python train.py --num_key_value_heads=4 --intermediate_size=448 --rope_fraction=1.0 --attn_scale=0.177 --init_std_o=0.00853 --init_std_up=0.0358 --lr_head=0.0075
MLP neurons of a small language model. Each row is named by its layer, matrix (gate and up: input weights) and neuron, and shows model dimensions 16-111. Each number is 500 + 25 x the weight over its row's rms, rounded and kept within 0 to 999. Numbers have three digits each. A neuron's up and down rows have the sign that makes its largest values positive.
After each neuron's rows, "fires after" lists the tokens most often just before its 100 highest values on Wikipedia text that the model never trained on; "fires on" lists the tokens most often at its 100 highest values on Wikipedia text that the model never trained on. A number after a token or word is its count.

L6.gate139:460534527497518489545474531496478512528464500536491509527453530495472497466502474530559420480473502505474454542500513517497483474502492481499483472481499532541530511520516500511479500482506474569522496496450460521481481454500517525511494493536486488472501488484474495476505491505527505519
L6.up139:505520483470518512515453508535525539483511513477463494467535536504497529490486547525476503491526449474506516490513514469512454478461527514528506483541488473526558508534501521481529518502505463525501528461480546508513507508504517517537512495492526548496539564511494562483461460500522485507
fires after: "2" 20, "1" 15, "3" 13, "4" 7, "8" 5
fires on: "-" 45, "–" 17, ":" 13, "/" 7, "°" 6

L5.gate443:503478520453520528539476481491521522494504459524510474481471495521513505533508512496479546497450458561485489530476483487484492486494465501522557491492470487449517471497494485523532532484552531528522496493508464496482502505494509542474514505520516510489472506470520509490522515462503488523
L5.up443:535464486469504478495483489513523504463561485514459529474492491469522509547500499529473547518486504521526470515536536495484503501487485544512504526514554546483500502486481504490514544500504523474523508519513490485436502482495534492504466506487522525489540574532498514507535456507521516538
fires after: "D" 15, " B" 15, "18" 10, " R" 5, "46" 4, "ad" 4
fires on: "C" 21, " C" 12, "RA" 8, "40" 7, "72" 7, "BC" 5

L5.gate109:503463514518517519517504489525527538475511509502539467462494509512473483516518528509587492517504502527444472473498478559515510496464526501555471549476525495488547478521510511545491529527498512538541522512522513506534503490504460439511523553549466485507473506504505511484487507470488529510
L5.up109:506508462516539522472481550486513491486545505487503490474485503508487509488490518490578489551508524514530528491496522491541549470541528502546481488494528462493494484505495505517449494488464524454514502496467545510521525504523540534532513521469451541540499520505559510543469497513508471550
fires after: " " 99
fires on: "19" 44, "18" 38, "20" 7, "11" 4

L3.gate21:534481536531524483514496529533528540509465464530480516494483483548504515484491514564472503483527470503486462503521546533530462491484516502464522456541481504477466515465508482502497491518539524496506514513502479488445480531499490499517506475524435491497516507505485508484498530490474533507
L3.up21:476522514533513478481487487486557483529505513534545521515512487534504501524507483506496437487516502510474420503495505473476492442491491498512497448462489501473507496498516546530480454520530510490533497477483509491483507481483528535528519509508451527522513487495527558527529516515478535478
fires after: "," 35, ";" 15, " of" 5, " in" 4, " and" 4
fires on: " " 79, "4" 6, "1" 6, "0" 4

L5.gate384:497457524545461496499498481487483500500508555489526495534485515484496483515518528517534518509470507492509471483522522537485481491523481458497509489522490482488506491510416462525503499504557506520451502490519493503508544493494547492490507523477547523554534507499496466488505502497498500492
L5.up384:475513522465450480486521551476504500483511474512473449484508476494511523528517460502465510546542530474491480514497499519505495460505479494452512459519488549439521493522485522541488518466467525497460511467505477494487514494534452495485520496481495487494531446470520525506494498576486493499
fires after: " |" 66, " s" 9, " " 8
fires on: " %" 29, " Candidate" 20, " Republican" 18, "30" 6, "ially" 4, "ister" 4

L8.gate280:512481479518507487456508521510515521498491491559495456510508540515514514509469522496476478510524515480523500470473528477524472444510501493470494485493519523490510514493533512491492492464524503484503529483510505489534470486503494428477462490521488518554524557544553499509486523516508549494
L8.up280:512473477507525532504471496522503489451472491523511477488508527491503516491479524516479519551522525471532457495502536518484501506482529469457498474523528466511548497491475484476490502512534468525520497478516521504485499429468532530497460496528506498458495479517535460517502509509530529539
fires after: " |\n" 61, "\n" 8, ")\n" 5
fires on: "|" 60, "-" 8, " on" 6, " " 5, " |" 5, " January" 4

L3.gate334:518500500508524517515532448535507494485470470526491514469502479523479520450489509476487510480487478484493522465537513478485523486515525502490553530492471499506497483487508463491478489509564517482544480533512500531495484464497476541462493525492473490529519497533456484469471488511495510491
L3.up334:508493495467530503542460490509534519503491527517463507535510476476494554530485489498509503491472511490478488494503500498504507495497490521513488466508500483548481495466475535521517496516529486483433480467491533478525484489473514462483496499491517518527457488488490548489480438512529503503
fires after: "|" 15, " |\n" 13, "." 12, " D" 7, " •" 5
fires on: " Total" 18, "|---|---|---|---|---|---|\n" 10, " km" 8, "ensity" 7, "3" 7, "°N" 5

L5.gate251:495497473515536507553494482500509497495478480496502492514487489472506487485519438487514526516480522520501508515532522517500486496493546516468465486498445520485479536488534530542498479471519493478517507467486478449488520484530520533522532527483503521467511499476448465546495552462467489539
L5.up251:507534472506503480493551524459513526530508497483483561468461515481503495529512475513499511478520551512513534472480495531526505485514559481503473507518546477499480502493503507515509469510477501493506465554501479514530478487512486466540471500529491479487515503527522494478509528529513466516
fires after: " " 40, "2" 7, "10" 5, "3" 5, "5" 5, "0" 4
fires on: " |\n" 94, " in" 6

L8.gate38:508495474544482512505541503528456498504519498526509540495500526507495517496533444491519499499510513519462481524482521550519519482493478531455444489496497481481441519497466473496467536512487508503474490454470494510500482509488439466502532517537532497535499492503534511483484527454503519518
L8.up38:476507460491494506497495556487490512512489509508513485461509493494451472546469499534497503436544521485470458462506504499538468511500503469521534445517471511484451495486499490506463499513503480487488487449470497483518498550454478493493511526503516519475498499523510533490484485502511457537
fires after: " " 77, " (" 23
fires on: "20" 100

L3.gate98:532474495534512503526481533499509498492496520523469559523524496498507521463469507490499483523536508523512491485517507483479500535487528480512459524486561494532457505519440499514507509502516441519502512495516455509563515527473501492489542539484474485526500495452493501503482483507473483524
L3.up98:462471490542485499518507515496502494551483527517533468466503494501530495488513478491475531545529504498478513484494480524481472430497545517505500467500552487493502493508537544471463515536526490514476519488480469495490449464541524514528506499497494506476534516462492514545499533488508479512
fires after: " |" 23, "}" 10, "1" 8, "2" 6, " m" 4, "ards" 4
fires on: " (" 41, " " 28, "–" 15, "," 15

L3.gate101:475514479492499525503513495468526506490510527517489520494528469470521528558504485486498520483507490474508446464510494507481484493522502496463533459508525498558530547508486488517528549492569528545550473511464511502543502522480521512488527516511505511458498511532463554510487507517569458507
L3.up101:479496439505479493501505510455503487510555491505487497496547488475520536527510511520500522496518495495481504493519509482456480537477528502454556502518543493529490517515488480508542495486541524502506516516531497509483496508511494508464478521497483469466501533507453506495477515525529439522
fires after: "." 52, " |" 7, "4" 6, " " 4
fires on: " The" 34, " |" 23, " " 7, " this" 4

L8.gate132:581486521524469476471507504491509480536499511505535487514488498455516488528483468474475517474484531488489504504494533517512489493495523472505528521510537537516471503459490533519497486499473476481479477516438513504543479517495433521496533540516527463492530522494486514513477522535488455491
L8.up132:507543488497480524464510558476486454507483497480530519507475514509529476482504469446524505476513531485477516512459499513535492498515503530558506467506526531508493507476492505508549476505470455474505530498531451502496458536518463489525524536470518520518499501511517489534512566523474508526
fires after: "3" 20, "4" 19, "2" 14, "5" 6, "ri" 4
fires on: ":" 70, " |\n" 19, "ed" 4

L3.gate176:470500496498525456497507474481498480513510520503536514494491491465567479487532508510505468475521522517482459455511481522457512511538465514546482491495499499517522502465503546480483509496461486526508519463548466490441519495498515458443510489497483512454524472507553508527508519543501496540
L3.up176:483495531521488475491513517475506507478485530518494495474523484465535483458493476492499498491533474509501541528490526507464466529461482508484422512516475495520509531568491496514497551473538485525524492473483509506502515489501498575548483500490546494525521509483464472494507512455508507544
fires after: "8" 10, "9" 10, "1" 9, "4" 9, "2" 7, "7" 7
fires on: " |" 100

L3.gate341:477545498467511523506499530505532510484487505486468536486479527492499505526500490454538442535513493532488466483499521537487475506492468529500463539511506519491483517538483550473467526532518493463531531481481453523515491496538447514486493517528523477490554458510486484453518511500490511481
L3.up341:489497492518551511502507465539515497519472518459496533480474509499493542519456516505503510502518476508485506479502487530487509535470498534509528506485508522550497450505516518478447521508443483503474482469502532522488516476490455525517519472514506505539528509512525508479493495498504538493
fires after: " |\n" 36, " |" 11, " La" 4, " f" 4, " Leg" 4, "8" 4
fires on: "|" 38, " |" 31, " Team" 13, "isl" 5

L3.gate324:513541458521519493518464521523507509497512512498463506479496512491433497493494533527527487495491517474498508488541515467538527504534447535479540501464453548468513521474463530470525485540515532522494481486496529485488499528507497485494500457477470513521519513466501511491493488488473496498
L3.up324:512493507505517477500477491554462434522521456507496502492483462528487491507504493487475448566538452522485507464517493501529494472512484514491487504525508525504466505489486504510496480493506467477490481506537527452482491478502492477445468490502520464521496483503515540506461510474519526446
fires after: " " 70, "\n" 6, "–" 5, "ec" 4
fires on: "19" 69, "-" 8, "18" 7, "ies" 5

L3.gate195:485489493498483500509544479494488491514495467529502527544512476482480499465493513504536512512517462527545483500500514536510475436500501446501476505488500517482483506455455564476485528508475484488490515482490469504489501482476497475514497487496515469547505476493487505470487515445518520485
L3.up195:467521461490524502524515476491509488494519521506506483546511471512498523451519523518517507471540471503532537506499504502451466471483513494486547499469488526533509510539519530525554510542516507546498453491516503526526527555498512519480515507487501500497504481492512535472460559432494477510
fires after: " " 51, " N" 5
fires on: "12" 20, "in" 17, "13" 17, " Bu" 11, "10" 6

L3.gate297:468502467501505522503543529507486549529502484477504468474514542539498525478500492513495491513513570488518480480487494491470489518514526486469481502531496508493517454490512510444488465498520468432464486510504518513493538531483473514424491507515492510497488519513521490487525497453510474499
L3.up297:500489470529506447462504488502512510558488446474492497477530505514491528499471458494508543507500475484524497491508514460513520497516513470444517499523545517461500477483507537486498490535489534513533530534497494493499506541485490501489516467504517501508506477479516471530546524449489495510
fires after: "\n" 61, ")\n" 32, ";\n" 5
fires on: "-" 99

L6.gate102:489482495488501485475492497544455512493466512475494504502504506560503556485484515479547475500511500531497487459470487513496479498484524483521474527546477537472526486471548453530496513509474504519483532471507486507507486508469481481518523482496483499475476536480561508485479498470483495540
L6.up102:500521476494486523523490547495498499435503501544517520536501517480480491450542498526471522503454507497462518479509526508530503548556500554488513546492510455521525512487494501465514505505511500537468504473475501534514517488510535536495502437480480491501486501475529549510495467520473500504
fires after: "," 30, " in" 25, " of" 15, " from" 6, " at" 4, " the" 4
fires on: " B" 19, " D" 15, " J" 13, " N" 6, " P" 6

L3.gate134:504460437499535470489459523495521502485493541467541520542470480518496503504450511544496495525519454522486517529482489503526513534537557488507490476508536452532534491518499489513504512497501492493535467494498463525538497498516508495485508494478515492497454500482486478517481537515507496507
L3.up134:507533457537508462518433472481543495495478510504533518518474502523490485491490483466505467453521490483517510497514482514462522496479485496518501499491448495520491510445497474482518500517474496510533487452538491506494485515491510525526554498514490464500490478469496501486494530469489514537
fires after: "0" 15, " —" 13, "%" 10, "1" 8, "a" 6
fires on: " |" 64, "." 19, "is" 6, " " 4, " re" 4

L3.gate254:494461476520518494482486520485491482501500511512506486482542559495546482546487530526496491471459479490508511500502498504512473511467484489424477536495560490495534499513502530496487541516531483465491525526547515453522495487545534504478526461511510519463477523492507487480541501487544531544
L3.up254:491487475492548516512527498457515495462483508494534504537535466507499515476535521503490478504521454478533519515477484485479496532485539510467502500522502508521510513528486438501537564475494495503489481467489525513515568493527513537523517521550490499475503497498546528449473535498507536506
fires after: " |" 31, "|" 20, " —" 10, " " 5
fires on: " " 54, " |" 29, "ip" 9

L5.gate20:471496493489506490505547464543500499488504484494506529472487522530464512503535507506535517499480454461484520485483504491519510475474498445499473510495436497513503513492477540468508512483453518452473522502512556497477505518487527503523469505499438488491468513492529517493543510519517507560
L5.up20:537450534502474481499501502475490502499442545474474509438513523468527500524504499502494522520483469487516510528497527478514502511506519521532463502465507509524503516510522517507507529500500492545536510540517515516493488486492474513479503449517433492536500487520442472424514493516448512505
fires after: "|" 100
fires on: " " 100

L5.gate37:507504465543569538474513519500482514475535515479509512507525531487492487524515506520533487484476472508503483526461531556462553503507497482479428473501533473508500507466456502465492512466504510526490483497509502485492505465493493476469501479478492529485462512530516472479495495498521516483
L5.up37:486445477564506532498464530476476482508526470506488499524523468463440508476504491509514447520484478519470480541457535512500512504505462499485469465523497507487527493493472517501451489499532483500500520486489524517494513505479514479533476511526533513474509487525520482490502525503497545532
fires after: "," 27, " such" 10, "ed" 9, " feat" 4, "es" 4
fires on: " by" 27, " including" 21, " and" 21, " as" 12, " with" 5, "uring" 4

L3.gate364:451490496518526512501504512526453471478478537459481470514541510518519499498499559487498509483471495490516512511489517517511522486513483518494536539546493487473478583524478525472489526521527507452450525525571500460495459514482513464451445493475494517496508536492503485512543508506511521513
L3.up364:473498528498542487515512549532464477505529490497517515481518498503488492488491524480466514504500505540538527507494500501521492501536485530491479496489485466443501526524517530515498563502548486466490507520529485455496439504483494497487482526445502484514512466493495488459541563462533484525
fires after: "|" 67, " Epis" 6, "-" 6
fires on: " " 67, " |" 16, "ode" 6, " Length" 4

L5.gate134:509495486520478466540525534473470511476559526489520496517504543499507504467486539482501481469483490497555489500505500504532510495515507510558500484509524510516488518511502535494488512458512538518497526478471507512508506471493483477503485461528460509516503500514469513479506502453466528541
L5.up134:492517495525508468473480455508481458514483500495557511494441467547479515504475490505530457495484500485472466491461537513484500498505537493468475497501466503515518497506529512525526495510492506507511522495479517480481501499522539469510442533503492497546569487503519513484472491512496455492
fires after: ")" 19, "," 18, " and" 12, "\"" 7, ".\n\n" 6, ";" 5
fires on: " |" 29, " at" 11, " Nominated" 6, "At" 5, " sold" 4

L3.gate120:503482489495479444476533457489522483514522477527480504513486508453523486549515523521497492509510533509478521518518495459478465498498539519484482518476505516495477492487501515533483518500465508521450520513525435465518502533510508498496491520529498447495479521466499506492505514538500479517
L3.up120:489512499495479467484506499478545483516511470492513473507483492516460524493523496477480499500540506485499497467531531528451478470521520468515522510490500524482516483453491469509510489516492540498516506542463483486505486522501488492489495511453499531499524518487498581524489526482495459511
fires after: " " 62, " with" 5, "," 4
fires on: "12" 26, "10" 9, "14" 8, "13" 7

L5.gate442:440530494475508530521453477457506502499513499506540505501499536519502498476523458502489498460491486490489486516456510530487528493534515488523471531484503495523534493542490497491492490519480482516438509502508463524471502497458484512486468508493502495490544509516457496493503452494502536471
L5.up442:531540491490482502455469473479499547492523464522528484511521479437488534514551529536498479483469506517520478466501502505498462491453485490465475501515530504508493480493483536513532468475491516509500524479498486498518480502482499469531504468544497432513510470496471541544519480596495494550
fires after: "3" 15, "4" 9, "0" 9, "2" 9, "5" 8, "1" 7
fires on: " |" 95

L3.gate387:540499524464507492471537548511513526500477505487502517450496520485492544519458473516450486461459469503493479460530484490448495486487486494496519506484471485515455511462453477516479493518508522447532489498530500451446504498488494515510477478515514476481542515535483480497525537495513507501
L3.up387:545498569496542486460542509490506511508485498473479492501478533495500544489464464493522488430453464498488479454515483508491463494474468517498481508495465501527521517468470492550548504508511515456517489498511529478468504469487503531532518510504479502502530497521503466527542520539527501503
fires after: "." 21, "|" 19, "20" 8, " −" 4
fires on: " |" 21, " Total" 21, "2" 8, "6" 6, "3" 6

L3.gate77:501481472487500504481493501499493551490470524498511490463475502510513501507505526487525497536518512487493508556494545510474535480536487502486474537528507525449517498518522510521507494541488402493541524517504514488504512478437506540551496531527492510524528498497498466480508514504482516462
L3.up77:493503521541509509447461489525498544525467545496507476502497480495507487496560496479480517540497520493515491500436541490468491477508518536528447503498494505485509443526504498525477483507467464514561515501499498476530504500443514506512499517491503499495547523486465459509515510520495513489
fires after: " |\n" 80, "1" 5
fires on: "|" 80, " |" 20

L3.gate189:523461497511464496484481494502469548495463534467536456537529538520509549515499470489520492483507503549484534504470494515437499530486475478538479507503500459498495457463483519529473490529494461434477489509500493520506472493493488468546560530486506466552466503510525495512513532491517483491
L3.up189:516463490518514544520499551506488500504435535524574498525521498496518517520516488475463496493505484509502539494483489484553512505488528512535501463482475517519523486483494501523469491522507516487514501467473501504506513519477535464498507499514465446533487556485449477505464558510497475501
fires after: " in" 46, " |\n" 27, " of" 8
fires on: " the" 61, "|" 27, "an" 5

L3.gate327:480497519535522479504512478485513497479491507467544530463516524454499528505485528565510524496504497515482485478508504465522460514539507498537516513546493496495513455485511556527509550484502488509484497519536498480501516501523527518529483504538472476542500518509482532480493475514500551528
L3.up327:530511496463543464518460483516468483510496546477483491524491475497498509487476538452501465499514481486477519508485494539495508538491478496505484550528503481531547496517506510515533511454501490503512516505512483472525496471502509503464488525530480466451484526512525493539482459511475520501
fires after: " " 48, "0" 9, "7" 7, "2" 6, "4" 4
fires on: " |" 98

L6.gate103:493535520504478534497520516522510504493503490487493467501525476523484552514502554493480532487498468486534530490506504481523468486493498466498454456521495483487502520526492487488480481449481508531521476461446502455522506461512519484512541498502496564467508511488526477507506486466533492489
L6.up103:500457487503503483526535530502500476479505523505520499501510472462459518510507465577492519473532524491534500501513508524484503518532563474485512500560506516533501500483492494473499456533492480446475494491521518527463464527514530486514523485501493486518462530518514467518523526525478552495
fires after: "." 62, " such" 10, " bet" 5
fires on: "0" 14, "4" 12, " as" 10, "5" 8, "2" 8

L5.gate45:497550534523469475528491534490492489470470507543509478495478494500485528505489559464520495479545504531482525510491537480473431538487459511488426472506483527518500487487483499499499480509468515500523521536461516514482500485488563471501480512515506485547533497532465480556523536471497506537
L5.up45:519525538477505487476503489440456483510485570465548462478489462484503499466509511520515497511512464491520480526477470517538522473526533480532457472506492505524468505526520516485474500469481501521482508491505492496491497519495491531522516489522505521513492541473545509519509509440519489523
fires after: ")" 49, ")\n" 13, "," 4
fires on: " |" 71, "-" 14, " code" 5

L3.gate100:538530556546482550473546467551487521519497501498504479461475488512515499506525513505493467485534543539503487493528510527533518511518525489505519476504500478498535520529475497452544507498512469519499488478506514498521515514487470478498552503481474479481518518471517451558499536474512480507
L3.up100:531490462485528492490484503507521470500481504467498483518446448489484511463490468503504455447540551479505502515476491535514504497554522528517509514492477482489476559494499530451534509447501529484504506524493506515525510512493514530555521507498456498513513531491497494518491533503509456512
fires after: " " 39, "–" 11, " was" 6
fires on: "19" 42, "20" 14, " " 14, " used" 11

L5.gate290:472467477530474542525451543490478465482505490510528468490485461494451511481478495530525438511493550503491472457469525499516494489496533506492538530520472497474485527489506542492515540485496476524511498510524499512513496465500532480519452492490424541509553482462508482469443487495500513500
L5.up290:531502509482527497479516514492536500509461501496513507524471493425478494510538494505495525536495549509477480503476487554479504533510481478496483506520515514498471466496471557515481473502557480468515524517530520483499523479522507475502485471559505550490546527476483480502536531502481484564
fires after: " |\n" 20, "–" 15, " well" 15, " " 7
fires on: "|" 26, "19" 15, " as" 15, " –" 10, " |" 6, " -" 4

L6.gate28:466530507520462512509485472492475522508525531484489492481509444495495506502491498506475501513498497486477478454498535497500443486456519482498508467523543518536514542412485501497491452481493499511500550536435539511538480496503518544503501443450530473538488517495499510518532486513522514479
L6.up28:491507440536508481463523476494509518494508494464468448519512498480529506522477490530501504526505467544529472477514537480510467497501506497514486496463520475519505477464467527494513483470492486496535539515484500504535485505511467543511479464468535493494467544550457492502527533463494514472
fires after: " votes" 15, "es" 12, "out" 10, "s" 6, "ers" 4, "ings" 4
fires on: " |" 55, "," 16, "c" 8

L3.gate143:515529473493518484524466497495502492484525511522517488492530516497537527507558500488484481514488466485453518495472477516505514541471474475478503469499473488555494522496496501545474479487487471479485522469461520507489546518510480454482432498467496466553521504504537475482507518533532492491
L3.up143:500518495522486497469519473472527504511485506532515506431526512503546472455517477515462476523466469501482470507495502506493480544485471468526512486511460503531513484490482502521464508477490460485536498519492490510518475490461471515522472568517511452542492481490546517484527478505503567503
fires after: "|" 18, " im" 14, " •" 13, "-" 5
fires on: " Total" 30, "°N" 27, "ages" 20, "able" 6

L6.gate18:496486512500464509492519492543517514472516475504563501470511500493486523493512473510509492499482511528400473520484511456498458530504511477514512533532507490481447484506488485471495495477481498514514493508485463461430507474510536520462525526529521540473518496510507472480549502535521489506
L6.up18:476474476503477479522527499519466469526486516505491515486540472476495537483513464463523499507492485481476460514501481527480521558546547503478516480453519538511508498502461508505494466550491533488480486508493461535521518482492490538541488526494527505515500468523482519486535547530508514522
fires after: " −" 21, "10" 14, "." 13, " +" 11, "12" 11
fires on: "0" 49, "2" 9, "1" 5

L8.gate5:476503463505510508509469525516493502491515509517521525503501515536509555484514512441499475513506477504516504509460514509536486534513484528494526528498493529480508499483535528476458499514466481537462540472540469510475527510517516487489461473490427465494469510456549440486528496520499502555
L8.up5:511566464519498468505468443489476479493483533502534530506513542462524512504469461483522491492508483479486526567475486532497437497476445481513499507468512528521511484487495475488482528483503528533551490467496487504472521521479526492457511487499499516477517479553536477511518507495527482522
fires after: "," 41, " January" 5, " July" 4, " in" 4
fires on: " " 60, "–" 31

L8.gate172:534474525523493481499488505519485549481492502485489480586492503527487482532502498525530455482494505510469516526523504486474474493491487519438482537494495518482461496467476485500482486516504538542506513468454500511488445530522521500497501541486524533483505520493428485493546491502536530498
L8.up172:505456473493564503480479541505479545476486515525500479459513459505506453492521543484501447545507505472528512493445494487524491487503498497483463511489481474525477493472510510494481493528535492543504471508513574521519458496493498474530499469499509500486472519494481526519529484498509501504
fires after: "\n" 55, ")\n" 41, ".\n" 4
fires on: "-" 100

L6.gate51:540498531553492482467485507488477488450463496500510516479478471525499509503469511520480520537544518458495459511503473510483513491491506517507491460469490520483503520532530468502516467480474523508449512504517493485496475486504478465490470531506527529459497496508470557491509521514521493545
L6.up51:466501536504515539518489467531466536526489495536549494469491564550457481473500476456516534467473451534452487493503471463479499496510463508492496501506512485473522533495498462500496512517543489505495509533534500487518499502504527508470480484469524482527547454526534478467469484494518481511
fires after: " of" 21, " by" 13, " on" 10, " in" 7, "," 6, "." 6
fires on: " a" 94, " A" 6

L3.gate64:468527480498516452503500516492505511498513504522514489524505492472492498492527490516497522515516494515496503496474559537512551479497525487518524513513475521459480484497540473517493482444454466471524520466522516494562491514528541519459465480492452504524502491478499532532455506476506510538
L3.up64:494492484529509492495554476528471477482503479449450514525502497502481534479467508488522537535498498435545485467494531514534511454500463473443483536506495488485493492500521503476506471498471497490491539517518548507533524510506513478495456482499504462514501509505470502490504491510517482502
fires after: "\n" 57, ")\n" 36, "==\n" 4
fires on: "-" 99

L5.gate42:424506428493515451508518434481564484514491489446517544476504498494481487489496458527507468505523506487501465498510523480466508492527537492497504489468469473507503525500476524500504513486527453518502508508526453503473528493515530545498487521484484471508526511536518514488530492472483498501
L5.up42:489489471505432498487515484502547502503494439470503500509474526485491516492511501486469494484482483458562514525464487520466468521434532474480488521460500497526494515521504470534521510478493525497496516474505484522480540473488541481529497494486469471551526518505502518521494483491520491535
fires after: " |" 32, " " 17, "." 14, " (" 13, " −" 4
fires on: " " 32, "2" 11, "6" 7, "v" 5, "8" 5

L3.gate300:454499487505482475520482482493517531501529529509546498506498512540452514466519493532493519430509485489515498526508496488525500509475458505534527505447445478513518493499470522493484456509554511469482507534548522520522533481493509547514492510497494491526516522463505463504516565491469481524
L3.up300:525507492527520501490458433517485450531502503551489499502553501503490502463527541496525515475492499486491498507463454478481484465509409504534518499459464488466487548525487540513512551512510472505487510498512483517501515570508494501554509482550475490500492527458502512520513520486507493511
fires after: " in" 55, " until" 6, " In" 4
fires on: " " 95, " a" 5

L5.gate17:492474513535504516479493482467520501495501535507487517512507481529552466472478517511523499480521499474472503530524489502457483502469538491508499480481521550513506476545509509522494508511563477471487495508507464553491536506501481499532494466482507536534471507552536565518474519503515523492
L5.up17:479498457538510520485508512466534525532493479521483493501487484470531492492526521538456469487504515510522488502477513491494468487490515492485493508489503458502472466526476506528511490466525534506495486539532520452489447555491460529487466490475469499529468503503471467475485509500529500518
fires after: " " 35, "–" 8, " |" 6, " part" 5, "0" 5, " —" 4
fires on: " |" 51, "0" 22, " " 6, " of" 5, "ay" 4

L8.gate268:545550526513522528525460503518528491500483514536502528483471465475531568474495511544522474467465514483521507537458524546526512503506506512465478469498470501515490480473521512490501444482525486519492523488515488495537508451515461482475497508510492507441508525456506506502573478456538484495
L8.up268:473535527502529553476442498506524496523471501509480504479489470501522497510467499500535496486494530481520516493480523494464540482502462506462552505493485503528474493493538506481503521465512498474489549541536490533469482486514484509497489541513512519436468511481504465464543470528505518457
fires after: ".\n\n" 52, "\n\n" 16, " |\n\n" 9, ")\n\n" 6, "\".\n\n" 4
fires on: "==" 80, "===" 11, "====" 5

L3.gate267:501518489511488501529511479535520553507485479466484509440509508498489549487513501529451504498522528499458499494463500511489546545516487497512504530514477506508507490567527552493448469510461462498500554461451508536494487474458498488532479468504461518498512522506498503497542469500494493482
L3.up267:534499479503442471538498517534451504503481454495472458464509503508506514533488499458495494464484446491530514497516496488519521450479502513479514516488516497525501497531458476504477499477529484444511499522482541462495527477484495547466493514465497507499552500506505490515533504510513467463
fires after: "\n" 41, ")\n" 26, " " 9, "ronze" 7
fires on: "-" 72, " |" 20, " -" 7

L5.gate392:499510483527483502476474555527502513493506460498507489455507535508493529570528503511454545453540512467540467481516502505531542489458512497478476492452501494509528509505512490532495463496476479518506518488481519514517462465473494505489512505481492494494495490515505444473514460469536516469
L5.up392:515515516541454509486487523476524513534526536505486482483470525538540504496534473500476574482485535520491469490524519454481493504483489526480494521442498498568491503513538494514504454511490451512510523518517512499521497516475474534460511476442509508534504495497532487496500488464506547485
fires after: ".\n\n" 40, "\n\n" 16, " |\n\n" 13
fires on: "==" 78, "ensive" 7, "ir" 4

L5.gate263:522489515500519492494479456542492536508484472498515521492521505478543531513469481544486500479490513497496478494482553505511520444499537524522559492504516448464486488525490452498498492500482513516421503483465514454531468459513523497455480498479478554470511459509467514533474497534537537520
L5.up263:483497523539510512464495507504518529489490478524495526499513457498493510499449478497504472474484505521496506517508497523465549482493558496491503492531454466484485476467483489525515483479501546495447496503511476515529491501449515498469525515478488527538486511495459491474508503493485480511
fires after: " in" 54, " to" 9, " the" 5, " of" 4, " within" 4
fires on: " the" 78, " this" 7, " one" 5, " a" 4